{
  "hidden_size": 320,
  "num_key_value_heads": 1,
  "hidden_act": "gelu",
  "norm": "layernorm",
  "norm_place": "pre",
  "attn_scale": 0.149,
  "parallel_block": false,
  "init": "normal",
  "lr_head": 0.00669,
  "batch_tokens": 65536,
  "doc_mask": true
}
MLP neurons of a small language model. Each row is named by its layer, matrix (up: input weights; down: output weights) and neuron, and shows model dimensions 128-319. Each number is 128 + 24 x the weight over its row's rms, rounded and kept within 0 to 255. Numbers have three digits each.
After each neuron's rows, "fires on" lists the tokens most often at its 100 highest values on Wikipedia text that the model never trained on; "fires before" lists the tokens most often just after its 100 highest values on Wikipedia text that the model never trained on.

L4.up890:135114111150139101099135152130158122154103120108143137112148098090129102103177152075128103104144141146147097133137139108124107150080167091169063114134127123079187118143162121097123141153098169130124162102129099137119157092130121084103109108123145151127125092163129136139125080141126122122094155147147140139129160116136152127094119127093120156158135088146129124135134094138131111155107148141067133123113153127119151119125150086122115113155135110114137131102119191113130117148143155106130130122106169141161116190096148148186132132104159109121179094081130169089078130134184169147
L4.down890:152112126111109107130120129115154107164169144109127112121184097087134098143157127120122092133149128158094124111125129075172105159137153119160109120092114114138112141089137134110136169161127147097128073129153124148127125089094125137100120156136101135122131107150113117144160165132141121095120185122166091115165142127143154120149093145121173125161139121128164137123113142103144162117136117144076130061175121100149146151140158085178154077155141120096115164161099172154109104128138142144136136125124142108129167190124166140128134157108130082102140085155132138148153112141085141142
fires on: "===", " ===", "==", " |  |", ") ===", " =="
fires before: "\n", "\n\n"

L7.up977:114116170146129099115128173171154170080122109145104169117134054094145107112096135095117118118136138168106141187074162131145122146140114083146114148143139153150120119135123098133087161095116110119143157097137115151140154134157112130139110119164128139111135087142104147099070137108136166117160149120105111140145150083102129155096112111124130136091087115116140127114141162122094113163152144120135120164115156116147064105118158097148144124146125131106134102147151152117141119133145140144121148129106168154118130115087078132120155149115174114095145123148122149130135118127143141184
L7.down977:133116137096148150088138126193138121173106167100164117126108132107132141104149130139142132107141137141114123126113177097160120114100096127096127122149148197152114138169135140092169154142115171112148115105152097164127122153153154156103174118116115130170151123130139161126135123144109082184114165126165088121127136169133115148100137107139160099137108153028109122109148103109110126131104138138125137115153113155117194144104147142108166142139122157137146118139103135153091158089117094156152157126126111090167100153114151110133132130093127147118121100130141080106120144117120106139
fires on: " |", "ugu", "ahar", "ile"
fires before: "\n", " |  |", "ashtra", "\n\n"

L3.up912:147132095134140127140131146164116118134130109089119134122141167171112080136110117122113095096156155137146087129109130146122133151101105143102064133130145100110140153125179149100122142120142133117145143127139151113129127078140120147127112160154154162103112132123154077133114138120145085170129143111121123117119130115133151167107155117074074117177108095108166114116130128116139174082140129141100141152124116114102143134112117065143105062120129166080184122105101077133065149124100131125115208105123162148138113128123088144151137155104109133102106179127086156123113139154163146093
L3.down912:104122135136177090134109136180109117115105120142143100126099124167102112119153142130152139144096143124153113096101135145120093149139138089106141125085138150102108194159140098141130184167147106155120158120141127103099124174142084162110122151122183179137122127156151124136122149099164144127144153107111129119088113126150099178112131125103116125153102104132122113127100151140123124128114098144079121130083128124128145161102087117132142134129159168143192111151125131105182139140131176120133166135107112128123119163126123124099110184130093093098100108110144176132127137125146115172
fires on: "==", " ==", "==History==", "\n\n", "==P", "==T"
fires before: "\n", "\n\n"

L7.up669:125130124122094112111108155085100157096118104111118129136122149111143161107118112094119116067128144115147121158152149121099112151147124100129146153096135128105065130088135136101133165155128157153149139110177133161147096175123151137118124095171137117147137122141113120101136139134074122145159153164132114082134119108133129116049128128133117145113090101112140084123116086140105154170144168141117111112153151107125134140132160149107134110130137124123130118107121156181161140067169182175182111137111142136138104144113104087112149133123128117177090113086116151119110147144138148122
L7.down669:152147146120157115092107126127159129180119122140144143134063150167161146089130147099119101104122099131136144131160111124112161077136107167118124112146107118119152137176131179118173104134158149112127134095169126158136140135142162140119085141116123140161120099129154161151112134113102171145149125110135106099166117086167106142110159091144146126151110161091105150096091124105101131138127129109147172110098109123086128124123151081088135128129154166129147149125139188149112116128121104128082114145083128139105128110116127094138134101080129142120140133158157093080111163168135116174
fires on: " |", " ==="
fires before: "\n", "\n\n"

L7.up344:096177134146117104112125117141100151120132107091144157112096111132111148124171162119101128147150128136127071179095109152098144114126117153090117130116113163137133103166128127141136091129134147150130103120160135136117119141138147141134100147086200124172129117105099112096147122165149098092138174181128150155145128108116152163117121073132167114124120109088131166115091110171149131158090090164111081100139119124112093108087123093145097148137126169109111140099105110098105128091118142172109096110160156120097210118136090095154170090141070127111115137088138131106095129113121150131
L7.down344:138132153116146128143155122091110086143134126059152144148174111126160102141169096106173103093103131120135140160129126176085133106150084145122159116136100148122154111176091079137087143118158130111122149069132141162116067122109143118135142088133122146147128130161198144097127100133119164108161081106117112139124098098071164111152118147167094146099121170144109151160153149160116111131127141119101142077138108134104126092147104111121150117076134140171112111114137109178109146143110164155144109151130107164083110117126136134148141093112172157133127101107103119135149103129143157111
fires on: " In ", " in ", "2", "In ", ", ", " has"
fires before: "2", "1"

L4.up354:115121059144137140139172134123160133103107112155130159113132124166135120126077127118132094143110116137129095115145088136110147106111140153152123123111137104112132108130146151145147137142111121154120106122106133145118102136106131157118147110154158159090162097153154147164135092148091184140165142163148096120153073173147137101092109088146122152170107080090112139109149121133094161134160141140077126142128128125147150111129115105141130098115114084128143124101155173099154073144114142110139114121121099103151126099095144130178159139144131148120144144125135114110107112129132118140
L4.down354:162130172118133129113073118121091110156113135135138136110122152123136087133121167143137147149159163110157122141137131117154172166130187124123078098109142154152097136117110108107074145099139152124167106116126141098091129076136115124088101153104144132124102134091125114150080162181106084090145061143152149144163149132126139109178146144135143116141107107098124125148109124132131116171105116112108127105147120125152163103123106135170142121106126148129133133145157129146156128173129135178145121122143144147095109141122151144124132140124118102125162139121133127154120158165124118096
fires on: " ==", "==", " ===", "===", "ir"
fires before: "\n", "\n\n"

L6.up229:158109149153148129141118165145148154094164108099153137095145119082111086108157083106081135128143128177118149140105126136093140140121132155165120151114171128151138120110126129094119150171149150108154130122131124110141143099093133064151140122121130160151107096132098108154115140136138120144131155126126114152102153063108131132125115124120140119121118110128100156161106100130134154118163136140114140125135171151090132189103095092138124097146141094123113175167190178211092109059126142123127158132086118136111121155079111156119160134111119112133108119083108120117145150119149141130
L6.down229:133116165125095105111134153140123141140180104126138115080102105112110119088153153128131137156136166163141090147110165095180141155120131199180134138110137170140154151100144106125135146139116091161117114133122095119118139141118114111119155089084119142136154148149128149128102151124158136088118140112226149162127107130097129134114111169112151148103099117083066090106107137146139126098137119150136144134151098126111108157098098091137160121113080133104121125154161167143108112089136145176137167120128078099112125171137105133134153133136130116129134105145146140156123096123103154106
fires on: ")", " |", "\n", " |  |", "%"
fires before: "\n", "\n\n", "- A"

L3.up528:148123117148164108114098114167098122147132123132155136139144150109145127141085109131119105125117161079177175111134081135147132068134123106140094159093108126129134166185165103128119123132138112162115117130073071198081136182107150118166130172124146136191101125129118127148136129131156142108059146137104130092108140107149103108104142112091093122145105137110099158134130089166113133115112139130084143115131148108092128142130090143126135126142126190136151193145127125134101141150113133141135115148119095097139144133147166134114140104105098118102134144115146131125147142151118107093
L3.down528:111118150132088105121125151129099176100165116127122130086112118183097200094081140113156150169127132127153120112116118124194138172113124149085149172138117103124138125146152098127156141155161119067189089152149105061148134113112127144139110122125123125131140134124118144162137127157130139095155133074174138144106098137164152124118164129153138106121130159058131145103078126116182149141144152119123107135138148113149147074159122149140136112139127156121159086093124157134165151130136140144087113103126122125088096164140107111175145097107130118116117103130108086155069145128134118103
fires on: "\n", "==", "===", "\" (", " ==="
fires before: "\n\n", "\n", "with", "| ", "- A"

L3.up394:157120146155089117145147147186143166112173090128124138107124129114149139156078097114108146143101121080094102116115131163122130140131144133150082123128101123100123122112118134119136136154118148143120103126123134106088137119090124079120142152180129143111143086116127146126145081112146112129115149142104141127081114142137130140126118089181113114156129134111150119098138134141114144135116135133161112094098109090129109156149176129125156104132157097136146136112132145131110100165117110146084138143125161109195112204114128153147128125102143148121107142156152090125178116092115130118
L3.down394:146140092136133129116138149156155155103180128081137133130132137131139130066151118126123121171146179116138146100101161172126102176161115092112117143135080099115112087132124135147161172153143139142137127133075104135123112110114138132137090152149128147100138131181106139166107119135102092130157115112109128122112126141162095095126130171136115154138076221146148149115124126144113160129115164143126107095128151144137116117160118126150158140125110146118114105137129162135092104098137095138124135128153143142145128177131156155112109144154142124079096103141137086150150108134151113126
fires on: " | ", "\n", "; ", "a | "
fires before: "\n", "1", "4", "0", "2", " "

L3.up570:081124164147099164148120142130166131146105099156118125123121110146127146106145140106102163102114161089157167083104141157113179129118108110193115126103111128114139137134140126174120144132099130144161139121119112101130170106106102099140151128124162127116137166092121116166109114114102116129149156111090132105119150095091081137130082139138112164100134095131162129157124132136156131097140105116165145159127135188125187111150128141133171133136090126111111139129108133127085135085155141160146154150144123118127140147126092156134093075099106143078104092123100136144125177136122150119
L3.down570:124147129071115116151141129139122131109096154119126153141135044118151093155112140169155177085158127158130132175109170100140151152136127142137149123141169103163123150145098081148114106115153101128071143096129141116145113140127122131144101126134146128150160142131140135144140161091129149136087138144104122154138146103124137102124142141117145109109163144147095124141112149099120099129117106113119135100120156121128103143158158100167094080121130133147085109091138149143151121109143159138159109124116122104139163093129171139104122167139129131163132147135154116145172141168169142120
fires on: " none", " —;", " display"
fires before: " |", " ", " | C", ")", " at the"

L4.up20:142129165153122097135141128121136122180140115130163155126148142095129151132125107123101149139117071101127141118131115103124141119125129188144116150098136161127136103135125177117158133091107177106112133131115087116135127121135117086148069133080145134113110106120115141153164104119137139113154174157098090125149112107119172111123165152148122150118113077142075146185128124087145112150141113128166138115105139140148145150076100097148180136102131135153107141126139146111137124155155093117113131124163089119155125126124121135152088123155103134117098159176110114117141158137112156161
L4.down20:098144143098184109112153117135116124089161106107131134115143103130167128113140129172127134082139147125106138135118133093117119138094131091150126118141141122095119155134142067102112158089113141120110149140167107197074115121144140111154159098129128123090102163133149124110114137162142131153105121103192110120084154115168137114131188091151154113147165120158125151125103148136118081128104093127073119110155140133086138118137107160129122130100138140120152105126146099125144121137106108132120141125154143149123169079104138102121126092118069121152155158128121145134139140136123146164
fires on: "0", "2", "–", "3", "; ", "4"
fires before: " | ", "; ", "1", "0", "–", "2"

L3.up227:128093147147141124098142104122095115118116108167166118103167111118150176130112122157116122137109127159103142156139161114120147135129087092123107163151112139148162140155143074090119186126086136142158137109113146138124144127146129111181152155157144145155149119114106103120119113117138148135178126141139142129144156121117129081091131092158085076122140116118108126161127131130117137098148133080082107140094113143121131112115137093150132150132103120125146134129097164083106099127132188103156193113114119142088191134097135141127160114116130127127119121159169130127148123143130131135
L3.down227:147165101129133113124102101131197155126150129105106134151124103113130102116109098108149154153116152102124165111118117156158089095102160132112123094144113175148158145106135161123126154143170099156139112163130133110107146067112136119126111068088128130147138157109156172132144139129111102132105128135134117120107131104143151080117147119102175121122116125134099135129102167133121137172088125156141099146110159158103128123137150145103180139173134131157159159150181127137172112134128123163149094104137135100110081145161147102119135158136129143088135139143098095098152160153131134134
fires on: "===", "==", " ", " ===", " =="
fires before: "\n", "\n\n", "2"

L7.up407:135118123149147112132130145126120121099129153132121125149117092092114095109137130089102129129109118142141094131116147117149146114096174129134098147137162142084155118131189140090097193165119147140140115094148121155086149149132110050121099159136146131120119131156100112139122110095100139133135158121177147099150111162144140107099064160142121138116113114165118101156142125113069148166111156156121119132113130115144162141106116135089149100126120114101129136135105122131092135131133122127143162124120115138138126164064103140153135131120166108121156112071171097113103076110077172146
L7.down407:126145125112112131158113116205170158138077127098128130129158125107109130136130144155134118125167160187107062123171154099172080154127148155150153155152142157132138154093145127106114153199126138168153110102186101159141102110100112144098152134117141164109140119130143118109144138086121131126120100144162128088159133122114135099102135113119125120118151162065109089109122145135139134130117093129105126073116144161078149119107140104114102130120144199114112133134130125137145122097122114130113140145119106097113121127123135128133145082124123131116169117171181095129116081093108119107
fires on: " |", " |  |"
fires before: "\n", "\n\n"

L4.up893:114106133160136130140122164103117182115149125130139126142129096166127107130151147125122101093124113164093146147130168094144117110118121135130081116091188096057149115170139161112138164140071124140147111139095130103091140092085160136150117169157087146132157142129085166111122115141180126126137146092169134118161105155160128118114113104114142126133072083140145113152166110088101137098127135111109137136116118110140126103112137111122172100126128124124166121167143122174149127130124121113180129127096150110136136108142080134142163075110158116130132125125148159129088130168141119105
L4.down893:130133097139105121097133122117141120144146158137144107137175102137118123108146105140167147102111180115226134130146122114149148141129135130136123121142145150097146165110118138111121138136116158107137140154135129146125145141148134105106139074145142115114119152152118119150115157062128116130118125078178166146102124147114129118127138132110165099156133148085153146144077137116141110122143154100132105151122165130133114097081113104122158136127130169126134144144112105121132154120152165160132143088142137151135115114113094123164149123086172121099155059167140159085130123134088096068
fires on: " ==", "==", " career==", ")", "ate"
fires before: "\n", "\n\n"

L7.up214:143106131174127090113169122144117130164149139079134132145137133103133154173112112131123140138123106109094123097122103179098140192133129124135112094129131148150128131116105129143095130111088131128187129108127093150111137144099111145131106183126115136141140106126126138140123139096119092072140157168135157166128134104165115148106143107137147119134110121111078208141128160111098149150096136115144113143163127091145141094140117118143144127108131114139126171092127132122133107129157143088098118115124177094130184133096151097154165095144111130127084108109099126134112165146118158132
L7.down214:181157120178133117155172153146132129141152147134137128121127139113121121132121124166129141151103086128086126119114153152112142143084125056123122115129135147096151102151178116156151124172132134152115107136162157158150117165110116105127132111118120136135118132128093153083160090099118101164103136098087113119163111068167186086130122096119187127134111113158117127170158111102093132142116105093148119075145160131096155086128146117157142127146109099115095145088085159124120171106119117112154150151130176177127127127145159102099121084106128121115127107096135107136160154136168147139
fires on: ", ", " in ", "1", "; ", "2", " ("
fires before: "1", "2"

L3.up944:123107104125159135142178135121152117150125098114102124116155116160091125138120121112082152145129121120151135145142122139127152141120109113121109160094143155136152117102098117065135097065139125130188127155088136160120140099121146121116115096127128155085117121177148107162082128084112116125172109127139159110127122152114138155124145153135129136120179142087115132146157122130146138116121176157084157135115112104107102179134126162123123139154136081105129127090102113099106149122107158102166133124135134127115144126166084167154149119115135141106135131163121106106143105107132118145
L3.down944:143181106154133094154118136085121094118098130107118168093147153113086151145123131129115126165128106145106138077095129129136130152100134113134128115120121093144064093156143106120132127139140079066139102152172123131109159094183155095094136123164146173101143158097130127123125095151103167145097096125081151123158131148153153100122107128142131190107148148111123123124099109113155140142115107100108112119120107125159126089130075119126122102110122081115095112106134123126137091128139079156150130118130123149169095159130093145148132112131134169184122146142107135162133133108131113145
fires on: "–", " | ", "-", "."
fires before: "0", "1", "3", "2", "7", "6"

L3.up397:130110155119102112151160108103167150115121146139113147122106123127096142157122109133104105125132151146110089128149144104102135103153147172086122148116118100056081177159154115115129117129126138143149138116138135117150144102098169133152134092152110121138137086114141162097118090129129097146110141135135143083132069137142124123144112124143183116154091126151112146098092145130098170118151111152069106068135122138117130119163072143146159166117169134132185127143142129103132129155098112142142098128132154122121139108076086126126159161150127088100112111105075114118096131127170165129
L3.down397:124092165166132120127161144121134106105122119167127101113091101125111104110132117130111131143100124128139118119106093120167150205116144141123161107108103103108128143135139141113154126083134154117129141090136161097149116097184150161111135148177131122159113157176108115120188117119173145112110088123083181163108102064117100111099136144143138117149198107104125148117086131126132109136122120098127121137109113128141167111108154130166153104136138118123149120112122098156138115098118117115146134136152133139119154142155126138118112123166139149145092116117156165129136135103123128113
fires on: " ==", "\"", "==", ") is a"
fires before: "\n", "\n\n"

L3.up1134:100160160145109056132189085119096131081122130118119106108155147148129128117134121093153130125137184074079104094104127092120125129134097108104112145113148153136110107094090150109098119140113126151129107127157171093157124150125185139113140110182134150135155133140102191111111090165149162103099158132164142075114116124179132157161157104121152111156072130135185083131136146149104128167140110130142108102133085140134140121107087097116175130106122144119132133098128134119150095099144194156108160144134155148142133162112107145131146143114111104079114128119164132099105132127141131116
L3.down1134:085127138139117171151166120075097108112185130116152164091133107127176153137160096128159158103105155117152090130133124129132111112124114124115122119115116117096148143139169128134117155143105143123158126125169134138108138148137126111131127142200133107106132106209109130116136144125106131178124151139146067112119169099138149115104165085104106153137129148038125160118122162127121124139144143152134100125144140168116112110156137094177145114134158115088155104095130172101126094114134119146126146111128113124127112161154082092135104185085124072099139133114169101097121114150131096133
fires on: " ==", "==", "==History==", " career==", "== History ==", "s=="
fires before: "\n", "\n\n"

L3.up1266:091098139127124103133146111107080158130162126109135141095113147079131143168142121108104130160151095114141125136067129115145123102131141136107154116078125185123176133130114126108145151105089170130142102157161118166129135112147144127139126118112136127135120124126109100179122089122142121159131112122137115124134167120123120088106091125100081105076140115103138070068139141155126129153101139140135139129156125155123147170116141167119165159103143140172098113118140112125117168173087112124148103201144146125148162109058141072134137128106132126103109047111097124127132154155153146136
L3.down1266:142104110109054137126130115094084132110201143130154107148145140100122140098123134101142101160184145090129127150102127158155135071117138133100130145176104128144137165114119113138095132129136089159090121139109133131157134120157105117138108083111152146123133119157148094160148103133095135138128139116223103144130152114087121131112128152139110134118099148088125140141132144157136089181117132149142135149185144166110116133106152112130133129124106122162134139162123130125108120144175161157113129131118082115149134185145123138152108059132131129096114106103138163137176118113153161135
fires on: "\n", " ISBN "
fires before: "| ", "|", "- ", "978", "- A", "-"

L4.up1026:125101140143134099121147159127114155103135155109166143128129127141112116110128104126140141138124166126124110151097103107132136124101142133096092155066128166125119110166136171114127172154140165145148108170085147138108130111119101091126115152115122134058144139128090104192145125128171128172099180119115111166139134108115142156095163153116096085173068106108139119102135125163091098135122180135092092128125147110149102185107110101096145167105105152171153143101138191128159117138134107120139152105119159106140121109151150119136120109113127163156142106122113124109153156123120133129
L4.down1026:150148148104093160097085092142159101143127126079157102066181137110123121125153166086108112078111162104098152141135150114096162146164128155134105091128136176126118140121120144192133125145135137147102147141120116122142141113122142150109145121174123120121110101142113134159128136099111136128119147134229131178107094131129137145111112124112163121146132158101120114169136095125119104139094120138166146087112146179177129187117152125107163145127116122131137133099125117147121120135110159131113091138128137129158133159167119120135112120155140126136144101167078112117147109132150091139
fires on: "===", "\n", "==", "\n\n", " ==", " ==="
fires before: "\n", "\n\n"

L6.up963:162156125119194115122102164102126097139131138086205167146158134160073139123136141095145118112129092147135150109170138099098131116126128152129107096165164162127124128119119166086128149087107129153079106127107064124169143131144169123111133100116126098134136125127135106127119142125138123123150107092146112131151127130139124148165071120124158116151148114153141138081123145141133158143097126123098129101154135108143130142115103094162136172125151076124116129129137157150113120161138154118139165136107115159141115128147106150140150158130112154085161101110126118072137139087132141119
L6.down963:111141142159127098096113135158106108116140119101119111149139148122122140106140123089171114109170094100141098124131167132126099156099150156151137134122118131125122141139130143113097119150109143171136128099137117160206153143147080156125114118089137155092133113144161130109132120116187117139084135141143037147149126145113138128183120096137133109150135125134162133141083192140161135145118141140130121118163131110113156076108143136137166140122152095171121091124130158158132145143095079149154120108099128123127152138137143129136158144123108147096153143135175132120171126133156099127
fires on: "===", " ===", " and m", " ==", " a m", "=="
fires before: "\n", "\n\n"

L3.up351:138122095104122121148146121110107128154119138149144119132132106151162128093136165107148142120082123147130074140120113132140120115142126116086088151106113127138125132124107122155119092069123141100135117123133120166156137132115160140104106128120148149129158126134168120171096103116117137123108146144129108123182176133099107106139120132137166121120156145098179098133157133083151166121132107126113129170099118123113125122120134162135071149103131146115070148111094130114112123139133149156128126102135107130111134150103120122141157131122105101109123110149137121188120124113099087187
L3.down351:111110094170183096145139115135124103111123141158107125119154136106112149129122132134158127128129114127133121099142124089154150129103122132103126156078102110164132114123149089096133133137131129091145162141151071099133139080133175126153109168111130158117087139100118121131115095120106112174108121116105153121201135101153164132133127110121120155130128130122121095162101102088126145115139080156125113137132118113141118116153178139129099113125110158137085135143147131137145106146152076131111107130106171113147081165106098154121107094141135155135120094113134143109132121117139138148
fires on: "; ", "–", " | ", " & "
fires before: "0", "1", "2", " | ", "4"

L4.up525:113118114142101098101152123118074132133129157128165094097158121165103126135157112120146114116132118148115144153112130051117109094118172138136121120128153142089129144139140139107069124122104157181149125137167104092103103103128144144085105160162138170154110155158121124125116119124148150124099133134160138119145146132125116088130093099116117158156068128164167164132130125158125139145167149129148102141165142126125080103116169079107145122115120131095131111121093124140180108140163135134127157135113100123138096107161108150140119128116155121085136137091143154102117140139091135110
L4.down525:117083108126148125092127121100103188145177120078119136079132091140116160123162134095142139119126121137128113110119104114185097111130156134080114108110153146138150132179110134140117174109131158124123108148132111106135124115119123134116123123140146144123122090116125138169109122128131134126148132090182117117130155107137145135109083144109102162107084112128158154135128131137155082133133125157110138106141143164096091129127136150164170146091160148142149111106116109126157108133106132133158133115138162126149124130116105121125121170090177127093131128088178083119108133147115121135
fires on: "==", " ==", "==History==", "\n\n", "== History ==", " career=="
fires before: "\n", "\n\n"

L4.up493:122094135129142112098155153106120118153108133085127112154104104127134118135121077108079133166110176119139121127102125110140146166134117118133134124138127167181121184049110173143171131096148141126131121105132146130144112116169074126079157118134153157113135094159115120153124132113166098132087145142125105137107117124068160121165129127058147124140125126153086095114156122131130110132163115122143168128136118137141137105156105118126075109134131167079131092133119163108143147121139166107114165105098128118116078127134111089155117125128135104138145160130138138144149102121164107120
L4.down493:149127191130121129107148126144115140118104164121126136160173101148129176121137103081113133131076097146119130131112151122120146114107133142122105110097097112117099170144120155138144110152142132128159098123129136124133134118130155074094104126130155147134158123189120128143103082110153134112112136133173103080158127141119129115179093132113096090130110154138139123115096132140098141160153107154081158112142147108099114132145125132168186170152133146098157143145104137131123140097119116177124116133112136102163091175144151143111129120115153080106127136121149094173081108084169115125
fires on: "==", "===", " was", " held"
fires before: "\n", "\n\n"

L3.up883:093173129115138142141146127085079096112106133155128130181133158147112074144139097150136125153145162100120101120102130141139148162107167127114132139152140162134106130115145165125150148134138125184142125175140133116101096108121164094091118163147129138167104093155130114119162105120160120140109133157116120151143092139117113164135177127124117101097098098138152114082115128132077162137147139126082123091129160152149163172101102121126129149130116101123170101118077119139119129085155127138180099096091118092145121074129163136127183142156144111155087125118123111129080138161131128116
L3.down883:123150123112105127074117103126084102133096179146156114079147151155094099145093138080140114113151128149101124122136157131170132124129162121142119093138119136168143119124137104106143154155175103119163158120165137130148142142126156102121097153153139145112132105141104140069159151117168121147125145163163152088153140135127136131112098124104132108112131119157155148156117123139115076124140115137139125142064102126121183159141095137106179168135141127123160119141132113136159101078091175121116115170121119112125094165146139141141129157139128119128123133085130163140136141130126110128
fires on: "==", " ==", "===", "s==", "t", "ation=="
fires before: "\n", "\n\n"

L4.up429:141140126144068138135139123139091139116126119169135108120061099153138145136141139098136135133088146111144132110153106127147135165111096111102128174112155117151140136087118132143109138102149127110151147167160149123120089089149181142119126094099156140110099073117138098121133125106065123159130093119168111091144126160113140157115131137133126138091156150117169147150136151096146141135168098153130147166118102122122157123138137163136107088131178122082148134110104080108108122132099143151145143161127118136118161146144160151132070132139121129134128103126187146127092131127107125166
L4.down429:128153116097162132156103120116153086134133169086095159153181140168122118127134126102108098129142124109147093148110116121106131149153146167153141158127113173126117145152131128097144141119109161068176143119124126112151135118130130111117108163174128131115098119114116130110118094116130125114149107119143132164153149126125128079115121151181096165154081134105134086143130119139100096148151137126120133130073171132121095109105137112126129166121134144142127142125134172134111141129150120129116127146146137135117103166118142134105185132110137155155095133180105145144119165121112132106
fires on: " | ", "; ", ":", "r"
fires before: "0", "1", "2"

L3.up522:165130122113095158122139115135108117106099118137189130151126126138077133089093140151088125136104189135090143091145147135108090142117131134114119185128114154103106128107129093149126105131085109113140137134175147122080119134148159085190119102140141130168116118154139094118151105122119166134127158164124101142117105106105113133099099133132142122100151128104153163117136131088106159124120123142153115148109079138137148176116118146161110141159145115124166117154100160082160162115098151153137122153126143165137142128147118174117085141152098084124141091153166105150109162140093131113
L3.down522:133155103095118163144117137114121130121103122127112122132111114117118078132157093123139095156131153100181160122129118132189083140125161134130163095132094143131120154096142125134126093125106126148113149064090105138135126129131143151172172097176148131106138157072127162120136112113153102093173128114120123143111146117130103149105162145095114112130168126099143164162110116109165135138120155069128138125122125119134132110162137094086147153152149134119133096133152123127075106116122161109095118111116151135079144146153142151074108154126111098173100124147111141102112047089102109154
fires on: " | ", "; ", " because"
fires before: "0", "2", "4", "3", "5", "1"

L7.up1223:132100145140142159139178137134129119137129149120137136133117129147145115112141116128096114163147103147123090128125072150110159114134125147158136082107160109097106139126186117188079157125138126129140166120125101154095133106105136164133150143114158104100102168178143106137123075143134183097130164128142135089167119138114115151126109129129134137164124116081107139149120144109194144164145129166086127131113131060120130150149130086113127107138137105066151135100086130132128134158112175088097118101148074143118126098131154109139166174116101073128154115145141124127105132134114133138
L7.down1223:120122148135137114151113122132122099150158143126134159147091116119100115110148133069139112101145132106174126102127089111083159099140141136127114105140105144114142159105115097089096131152128152107132129124155095149104072100128145106129126150120123125156135143161129122132159146117118085145169132155156153160137120154125099118110114129142109149148095132073121129074136183144119098134144105129124165093122103102156143161111122109143123130168120151137150105090149057139136117066150077163141130128082184081138103156169182116168120139166134149121166127108188106087151085119125166101
fires on: "==", " ===", "===", " =="
fires before: "\n", "\n\n"

L4.up766:155143135146156123135137132128107138069101120100111166124136119147142097131146163128110158128141128094134113138070148139129145095156129105085103132109118116116132134110155140150147170139112111180070151134138146132135124086158067120101122123150140133121158095118127137118161142142110109099185175176159132110125120149152144128123109098098100087122103103141074100163120094105127167165098129151076130087147120106138137171121129084142154162150153102099194163116075192112147116093151151148133122142099110124159152154129140144132155156088121108091160134104112124127118146084156112118
L4.down766:146093130180133122112092097140139144131157127125112126113109119137135135113147175105153126156166151089147094144153138127126126122134125171127100097087105121131166140115155111110133151136127106168099144115144114123127099115143112128079099097133139133121144068171130144145137135101132098120136174121150088089152143157129153137115075110113140131158133126142122121151105150122141169152093141188105156063159117153124113157113123128156144164181141102150170093164105169139155089097151130119125102136118137153078109172153143175108147190113148069099142137119138089147136140125137101120
fires on: "==", "===", " ==", " ===", "ation==", "s=="
fires before: "\n", "\n\n"